config.toml
num_hidden_layers = 8
hidden_size = 384
num_attention_heads = 12
num_key_value_heads = 12
head_dim = 32
intermediate_size = 3072
vocab_size = 23762
hidden_act = "tanh_gelu"
norm = "layernorm"
norm_place = "pre"
norm_eps = 1e-05
positions = "learned"
qk_norm = false
attn_scale = 0.177
bias = "all"
tie_word_embeddings = true
parallel_block = false
init = "normal"
init_std_qkv = 0.0184
init_std_o = 0.00461
init_std_up = 0.0184
init_std_down = 0.00461
optimizer = "muon"
learning_rate = 0.00905
beta1 = 0.95
weight_decay = 0.019
lr_head = 0.00496
max_grad_norm = 1.0
warmup_steps = 200
schedule = "wsd"
decay_fraction = 0.853
decay_shape = "linear"
final_lr_fraction = 0.0
batch_tokens = 32768
max_seq_len = 512
doc_mask = false
train_tokens = 267500000
max_steps = 8164
dataset = "wikipedia_en"
MLP neurons of a small language model. Each row is named by its layer, matrix (up: input weights) and neuron, and shows model dimensions 16-143. Each number is 50 + 10 x the weight over its row's rms, rounded and kept within 0 to 99.
After each neuron's rows, "fires in" lists the words (lower case) most often at its 100 highest values on Wikipedia text that the model never trained on.

L5.up2314:46 48 60 57 71 58 47 42 35 48 34 69 51 65 47 43 49 46 69 56 21 48 48 57 61 43 46 46 57 53 46 65 49 49 36 48 60 41 54 39 35 43 57 39 50 49 41 49 42 38 39 53 39 46 54 49 48 38 31 48 51 68 46 52 42 45 76 45 64 59 43 61 39 46 38 51 38 48 49 45 65 42 37 52 62 37 56 43 53 36 60 60 37 53 59 56 58 46 54 44 33 48 45 59 41 49 48 61 47 37 54 41 63 49 60 27 58 51 49 39 42 59 59 45 48 45 49 49
fires in: "by", "for", "and", "from", "before", "after"

L5.up689:27 52 55 57 52 59 49 50 46 52 42 56 57 51 53 37 47 52 62 65 61 70 43 59 39 60 53 59 52 53 33 45 53 52 43 47 43 54 38 54 47 57 40 44 41 56 55 48 47 58 46 60 54 63 49 56 45 59 48 60 62 49 53 47 71 59 43 47 43 55 45 57 55 46 44 45 58 50 36 56 66 68 33 42 45 44 62 54 38 32 51 54 26 28 57 31 59 66 42 45 43 53 70 56 54 52 38 50 40 47 39 19 58 52 60 51 43 52 45 45 50 63 42 46 59 55 53 49
fires in: "and", "later"

L5.up2475:42 61 44 48 60 48 25 53 51 22 38 48 62 47 57 53 68 63 39 38 57 45 59 40 58 57 51 59 30 48 59 36 51 39 61 46 42 43 54 55 53 48 41 73 32 71 54 41 59 50 54 44 36 52 70 61 58 47 42 67 49 49 45 31 46 34 63 47 42 51 38 52 57 49 64 63 62 50 58 54 51 42 49 61 52 48 39 47 49 52 37 55 48 46 50 48 57 61 53 60 62 42 58 42 44 47 50 59 41 57 55 49 54 57 56 53 50 54 59 53 41 36 50 41 64 55 46 54
fires in: "also", "was", "then", "later", "had", "s"

L5.up1246:36 29 52 35 40 56 34 60 53 48 74 72 42 41 67 62 43 58 63 34 51 71 46 37 59 39 43 47 42 43 63 63 47 48 51 36 78 36 50 60 61 53 43 30 41 40 52 42 47 51 37 52 55 67 49 58 58 49 50 54 40 57 62 45 49 41 39 58 57 51 55 48 47 58 40 54 52 55 57 72 65 53 38 57 53 54 46 46 37 66 50 35 51 40 65 60 41 77 49 68 71 63 43 42 45 50 53 49 34 46 45 48 35 53 33 58 57 57 44 20 42 53 52 41 43 53 54 43
fires in: "is", "as", "most", "this", "also"

L5.up2508:40 57 54 25 48 63 42 37 53 54 46 57 49 50 36 58 48 40 47 48 49 42 55 35 52 58 49 37 38 39 56 63 62 41 36 33 42 36 51 37 35 51 43 61 51 48 32 61 57 40 43 58 53 44 55 47 39 49 59 50 66 52 55 54 49 47 48 43 52 51 64 50 60 47 54 54 63 56 38 52 56 49 58 52 57 59 37 61 55 47 40 41 52 32 63 43 59 50 65 67 46 36 46 48 51 59 54 54 40 58 29 60 45 64 62 39 33 38 65 47 56 44 53 48 42 53 40 53
fires in: "is", "was", "were", "are", "be"

L5.up1279:41 55 58 41 49 58 37 34 59 46 41 53 53 42 49 50 51 63 58 43 55 43 57 54 60 58 41 41 55 42 50 52 49 58 61 55 59 39 48 39 29 45 43 50 41 56 35 42 70 35 42 52 45 42 51 43 60 44 63 38 56 68 54 63 62 45 42 56 57 59 45 45 47 58 38 55 69 61 44 57 60 58 59 41 46 24 33 48 37 52 59 50 42 29 47 53 49 49 52 55 61 58 50 59 49 53 55 55 67 55 53 36 43 43 64 40 47 36 57 45 57 41 51 47 52 69 45 51
fires in: "were", "was", "been", "is", "are", "be"

L5.up1401:59 43 60 34 48 59 39 43 63 54 54 61 45 44 47 30 59 54 63 35 59 39 47 49 33 34 46 39 31 37 62 42 51 50 30 53 45 31 45 61 44 68 42 55 40 41 40 54 77 62 56 70 46 45 53 43 56 65 67 61 54 49 38 59 53 50 38 44 51 68 44 54 60 51 42 58 51 38 48 34 52 61 43 61 50 45 58 54 54 53 45 48 72 47 48 55 62 36 49 34 56 50 48 47 41 60 67 52 42 50 55 51 60 40 55 50 70 57 87 49 39 53 53 29 60 43 45 38
fires in: "of", "the", "by", "than", "from", "among"

L5.up583:42 39 50 41 50 44 41 29 21 44 49 33 52 64 52 36 43 75 40 69 59 45 40 67 50 40 50 35 45 59 53 37 36 40 45 45 50 50 35 51 47 52 54 56 38 56 57 61 61 46 37 51 68 48 48 57 60 37 44 57 38 50 47 47 36 47 56 65 28 57 53 57 51 54 56 61 44 43 56 65 50 72 62 42 54 54 68 64 17 48 44 47 66 42 42 57 58 53 64 43 52 47 60 49 40 60 51 32 60 39 46 31 53 55 69 46 50 55 39 44 45 53 46 35 64 66 42 65
fires in: "and", "but"

L5.up347:59 45 72 49 69 59 47 44 57 50 59 59 54 59 49 32 52 38 46 58 40 68 42 42 46 35 56 46 54 49 47 48 58 61 49 63 59 30 51 41 51 56 45 33 43 35 50 53 38 57 24 54 42 39 59 48 52 62 48 48 59 35 62 35 60 35 66 46 52 48 54 78 37 28 47 47 51 53 32 36 52 31 30 33 50 63 51 54 49 54 66 55 34 36 40 50 51 61 56 46 46 53 51 41 60 44 46 32 54 43 57 32 60 34 45 37 44 35 29 44 53 50 46 40 50 58 50 43
fires in: "in", "and", "at", "the", "to"

L5.up2104:55 56 58 34 58 52 56 47 49 51 46 56 58 45 40 45 43 32 76 35 54 56 58 48 34 59 53 45 46 56 40 42 57 51 43 44 53 33 56 44 52 58 25 42 54 33 49 57 55 54 64 63 40 51 51 65 50 65 51 68 42 62 46 48 38 46 34 53 59 46 50 34 65 46 46 50 38 40 35 66 49 63 54 36 57 52 48 63 43 53 43 36 47 35 46 76 47 50 48 62 53 60 55 66 41 44 50 50 47 34 43 51 30 46 58 54 42 43 48 43 44 47 37 37 51 52 35 62
fires in: "and", "also", "the", "as", "both", "of"

L5.up2062:42 53 54 41 47 52 42 61 29 56 43 54 61 40 47 41 45 43 58 56 35 43 61 60 47 59 51 28 44 39 57 44 50 47 54 38 47 36 52 55 53 73 37 45 51 51 62 42 74 43 55 62 46 19 46 61 53 54 62 46 57 52 56 45 62 58 62 53 56 42 51 56 50 52 50 61 48 51 47 71 56 41 46 61 54 50 61 53 72 53 33 55 45 57 46 60 64 49 61 43 61 63 57 49 56 64 58 51 62 30 56 68 42 54 54 55 43 40 38 52 31 47 45 56 52 41 62 50
fires in: "on", "in", "died"

L5.up523:33 53 65 52 33 60 60 53 50 41 35 61 54 47 71 44 27 54 52 44 50 41 58 42 44 69 71 58 59 49 59 50 61 55 64 62 52 36 68 67 33 57 44 50 54 62 46 42 57 54 47 49 35 47 36 60 37 64 56 44 55 70 47 54 48 51 61 38 47 39 49 46 47 48 50 64 43 44 53 65 57 52 48 35 41 38 45 52 39 80 52 59 30 49 50 75 43 50 39 48 36 52 50 36 46 68 53 37 56 68 56 32 53 48 36 54 46 36 40 49 49 82 54 58 50 54 50 48
fires in: "is", "at", "was", "the"

L5.up2914:35 35 46 43 58 41 55 17 55 52 38 50 32 41 54 51 60 34 52 57 43 71 54 51 55 52 34 65 52 63 40 43 67 58 62 41 47 75 63 40 40 53 73 60 71 42 29 61 62 50 36 51 53 51 40 60 59 45 57 44 49 57 54 42 50 39 40 53 48 35 46 55 61 49 64 40 50 51 40 46 50 55 50 79 54 53 34 53 43 46 40 56 69 42 52 51 58 53 58 48 59 44 36 41 61 50 51 46 52 56 45 32 40 56 47 52 55 52 47 52 47 64 24 28 48 43 45 33
fires in: "and", "as", "is", "was", "since", "until"

L5.up164:58 46 57 40 45 46 47 60 59 55 48 49 51 43 59 51 56 42 52 35 36 47 60 52 63 53 42 58 41 67 38 29 42 50 52 42 47 42 51 47 55 50 32 52 42 31 62 47 53 37 49 39 55 37 48 58 32 52 56 37 55 29 57 45 47 63 59 33 56 53 49 52 41 50 28 72 40 51 47 62 49 53 35 34 60 62 39 52 73 69 66 46 47 56 47 50 42 53 53 46 54 61 46 54 54 45 51 43 39 46 41 51 52 73 51 52 41 34 58 53 64 50 48 57 55 41 27 66
fires in: "a", "of", "an", "in", "american", "the"

L5.up656:75 39 58 38 49 37 46 51 49 39 54 69 64 47 45 50 34 56 53 48 40 71 44 53 48 55 37 53 46 50 65 58 37 60 41 60 49 63 59 53 42 48 60 39 51 64 49 54 55 48 51 47 29 40 58 44 36 41 26 45 41 56 42 67 64 53 46 41 70 50 50 40 57 52 51 50 46 60 47 59 51 43 40 49 60 41 61 62 72 57 42 52 70 42 55 36 41 58 53 43 57 42 37 34 38 53 42 56 47 33 50 33 55 24 61 57 39 33 67 33 75 44 73 33 64 46 33 62
fires in: "the", "of", "white", "new"

L5.up1508:57 60 49 50 37 58 54 39 61 55 50 57 43 68 48 56 60 44 49 38 47 56 53 34 37 42 18 48 29 58 41 51 63 55 39 79 62 53 52 54 48 61 44 49 55 46 42 46 56 57 44 48 51 45 42 47 52 64 53 36 42 53 70 48 55 46 44 53 43 60 56 59 63 51 61 43 27 45 65 50 43 63 31 32 52 43 50 42 67 39 37 43 62 40 49 57 43 36 64 52 45 51 48 51 36 37 41 49 41 49 54 56 40 52 46 54 57 50 56 50 46 42 32 44 50 43 39 51
fires in: "can", "have", "a", "has", "do", "they"

L5.up1670:61 33 53 30 49 49 62 49 35 63 50 54 63 40 46 49 55 23 69 64 46 40 44 58 44 44 32 50 39 48 54 57 42 47 43 59 54 56 70 43 45 66 54 48 54 58 53 63 65 22 57 47 42 50 65 35 52 40 44 44 48 43 42 53 50 58 56 46 54 48 59 44 49 58 29 46 68 28 58 59 64 43 45 43 58 73 57 50 57 45 35 57 64 61 47 39 43 51 52 37 54 51 45 42 60 45 44 56 46 47 47 35 52 67 55 57 44 40 63 42 56 54 51 69 31 26 52 61
fires in: "the", "of", "for", "a", "and", "s"

L5.up2705:44 37 52 35 49 56 54 56 53 46 34 36 50 52 47 61 30 67 48 70 49 46 44 81 38 49 40 48 44 50 48 62 60 45 46 53 66 45 55 54 55 56 39 42 35 52 30 68 72 62 60 51 55 45 43 47 37 55 73 43 35 60 52 46 63 32 39 46 68 38 45 39 49 42 57 60 39 58 48 45 41 35 46 53 52 52 64 44 54 62 55 65 44 52 49 57 46 58 53 42 43 66 39 64 36 67 53 45 59 62 40 32 73 58 55 49 54 45 43 39 48 52 35 46 47 44 44 65
fires in: "the", "and", "while", "is"

L5.up2181:48 53 64 46 63 38 47 51 45 49 42 51 47 53 58 47 40 58 63 60 51 38 50 60 59 54 47 58 42 44 49 47 59 49 34 51 66 44 51 51 37 71 53 47 35 61 58 35 73 60 40 57 55 62 53 61 51 58 69 41 52 39 54 46 29 66 59 61 65 50 42 47 55 50 60 48 47 63 49 47 40 42 51 64 37 59 44 68 36 37 51 56 57 65 35 46 46 37 47 57 45 46 50 43 67 54 34 53 79 43 34 58 41 66 52 57 16 49 37 57 41 50 64 38 48 66 45 61
fires in: "had", "was", "received", "got", "won"

L5.up1393:58 57 39 51 54 42 56 47 48 53 59 71 53 74 34 69 42 51 13 44 44 38 56 57 53 59 73 47 49 66 44 35 40 48 55 58 47 47 39 53 65 38 52 53 56 60 45 64 54 41 54 34 40 63 52 44 70 35 57 55 67 59 52 61 31 54 56 44 51 56 45 53 42 56 62 49 43 41 58 55 44 55 46 61 52 44 68 64 63 61 49 66 43 51 41 42 55 41 46 54 40 33 32 66 48 46 41 53 56 49 64 44 58 53 35 55 58 49 40 65 48 54 69 63 52 49 60 55
fires in: "in", "of"

L5.up1795:52 48 32 33 63 49 55 54 39 59 60 51 36 51 48 33 41 61 38 61 44 47 51 76 64 61 53 54 63 53 46 43 35 53 53 39 49 45 58 51 52 66 54 35 56 27 55 71 36 47 56 38 48 51 59 50 41 71 48 48 68 46 60 38 46 54 55 43 43 45 51 38 56 49 60 61 54 37 48 75 46 50 37 48 48 62 49 44 67 60 50 47 43 46 32 57 58 49 43 53 53 47 54 41 49 46 57 63 59 31 69 44 40 74 31 65 56 31 52 59 46 47 66 35 51 56 42 46
fires in: "in"

L5.up1227:31 59 56 48 65 48 40 80 52 47 56 49 52 48 43 47 49 47 42 43 51 51 44 37 62 47 60 47 56 53 64 56 62 44 39 37 57 51 51 63 47 64 37 54 41 54 57 59 34 47 54 66 60 46 57 35 49 51 54 56 48 58 69 68 43 58 49 60 42 36 47 30 50 56 48 52 57 37 46 39 50 59 48 63 72 48 40 50 54 45 46 47 53 41 48 17 38 58 41 43 41 66 47 33 50 47 47 70 62 36 29 53 37 44 58 40 59 67 42 54 56 54 54 58 45 56 31 49
fires in: "of", "if"